MLP neurons of a small language model. Each row is named by its layer, matrix (up: input weights) and neuron, and shows model dimensions 0-191. Each number is 128 + 24 x the weight over its row's rms, rounded and kept within 0 to 255. Numbers have three digits each.
After each neuron's rows, "fires in" lists the words (lower case) most often at its 100 highest values on Wikipedia text that the model never trained on. A number after a token or word is its count.

L2.up184:086106148140163126124144144132177121104136112123156138161091134131127163078140138144155133146114122115169074131148121081125169143085138122134136115110162144140134126123124132144128139122139144099150092120169139136125148092141116137077114082097106117137167138115126139127121111093141137095168121106155128118157103128140120095099127115147094119151182127087113143099123128115130123098163139120107128122146117165099153112122116151100133168118116112135106154122049134127142114161151088122150124127140070137091179094102145150123197126128120147149141119089161153131101092117119181142
fires in: "goals" 18, "democratic" 16, "goal" 12, "medal" 6, "incumbent" 5

L2.up290:111141154151112168128133173127066109152142132114106099090148142118189131114118120150138114119147092103080161148156106112144179132140152154109165083131116108161132105137149132131114141113101177122118129117108141117166123131107112115115098080118154114157124130098169116157132127102136125122086145162139157102122114118100140128121134132095108135177150113102094128114108140169159135124133102091144132112092143119105132119121069119163124171093121084129131137135115142131110127127131139124077135127155160098116124149124148114142135083141115157176116128152167109111148148173104199160
fires in: "25" 20, "24" 17, "most" 7, "malik" 4, "twice" 4

L3.up264:119119099123118111123135086124181167137168120134162128157122140119161126141151103137118144081083144167134163099133101142105101151180140107149151128118121144106115141140105126108118115115113120096127123135136132083124148095102122140142164133102082107138114134099089119122092134143142148170157121127091189111163108126110115116144118099126081120142104105154119078130127104097121147153161125131106119169156097184122170136129148123115130155124133149128102124120126128150119124092146124166148192074105160093109108146145122145156114124104108168142148170109104110082148132108178119103
fires in: "the" 38, "among" 9, "early" 7, "length" 4

L2.up427:139128098138123141115131104068136098142157109106159138118170126130113100149134152145131149147138148137110128083140131131115088128142139151132140133104133106118128114098114141141119095131102138137126141119127137140132128163104129200120122108166104102133102101141096088153109154144143152174133129125127175158093130156150082164113058127151131158127108069155140117116110113115124116114104135142116138133116134124137084117147122172090091124118132139146102117148081142148117186080112114136128176124139112098112099107100150117142156145147140117177140142149213176119157121126117095158
fires in: "album" 17, "iii" 12, "label" 11, "released" 10, "van" 4, "iv" 4

L4.up348:120143111143130144141150137139151130115157100168115134157144119119112163110117098071112129104126130144125120148119127173134124136116124152129126093163116137138101152133138112120190139136181123128123133114146135116138150130135102153114107156107135084102083130130124118141150139117184138098112085179156138174148168091065123126090128117117131082123160101134147122146151134087094126150087168087140175158092102150108167096135103129091099143132126098168136162133179116179112130152139136093123131101111141121114120155108122135140107128131121141129139151102122131139077138119171087080
fires in: "as" 33, "for" 15, "called" 8, "named" 7, "place" 6

L2.up510:156120087129149124137170141177119193101142098124128169085093076118127120168158095154107110159128120150136149147107096162163115162120155162130128126112121096099106074169147162146173104095149106107113109159109127101137101107115156133166083093119134130129128132116091109144121134140122137143123088163162112093111128116139113151136113125149132113145177134118073110127120125132060120167111122091135086143160126152108132111124096117125107124103130133152103142134146102125092153156129137151119147150152149099126140155150096149121192121117109124116141105148139124103154144114139118111
fires in: "not" 28, "sqmi" 6, "financial" 5, "total" 5, "no" 4, "civil" 4

L3.up502:131113116092168177119130124126124090118131087116126123159138117137127106164139130151151146098111150094157150109123165152091145127136099076100152113068145121151092128142105117147150115145105169135119143141060175105098169152092166154146142123153134090138120083165133086137157141150116132114134105120143133147113130122104157143158134136145102083131123143099110150149152079148120124143158104124122160138098170140105095162147076126135105126148086083118126131138113177145158127166129181129139144103136111143099130119096162154120121122127170163130131111122138107124122099105113103139
fires in: "be" 46, "been" 37, "beach" 4

L4.up99:111124122125148161115141140165132119148110143131132122146128120124125108125114125158106146112153109111136159115106109099130141097084138132135107162059162124104165116114108115122116149145120131117133089122077081130134127144151115158082128181140099097149134106120158108127105121145107198158143121154133124114134148117115115129129158155147152153085168142098125166142145097102134155155112161120154127129148160112102121108184139130068127139129108126139113148149131143130117080144128112137192107147121141125104194117117142117173106086130130140130088104088112118084150055130146146113
fires in: "york" 28, "hankey" 8, "boston" 7, "keyboard" 5, "cheney" 4, "rigney" 4

L3.up361:113123159152110140155134145118178105116169129171106116128131108140107100105181118101105129116122129114129123096103120081160143119118148177145089161139143094088117118106136109100132167134077131158141095140146128126108108109098138139105143179145126094126136099166116168169127113128112163108148126136137140099137165170201126164145152090132164139100122139114144162124088108112069132114155126161120109087149125087148116102113115133117098144107108070107089150146118166167151173161128132108139129077131136144137111128118147126133142152120116121136142125095115110133148127111134156124
fires in: "part" 31, "2016" 7, "term" 5, "partner" 4, "ranked" 4

L2.up482:143100127136095085168142109129095101130173118126169137136108134082142125133129094103133141091118136103150127132107119122114137138157151152145073131203106152137129118117125119104115135142143121110116118129124096099097100152122124165075143156137112086150163115127124106184122135098105169111190124132117128089121117138102144135139116097151179148139130132110133087130157161082118110148143120148125144163093107110151132107132145122164110131127147098124113073128087160134132120128107128110125112159152125113182119168097137137150156144123085103136139087155111145156155084118179153137
fires in: "made" 37, "make" 12, "set" 12, "making" 6, "number" 4, "takes" 4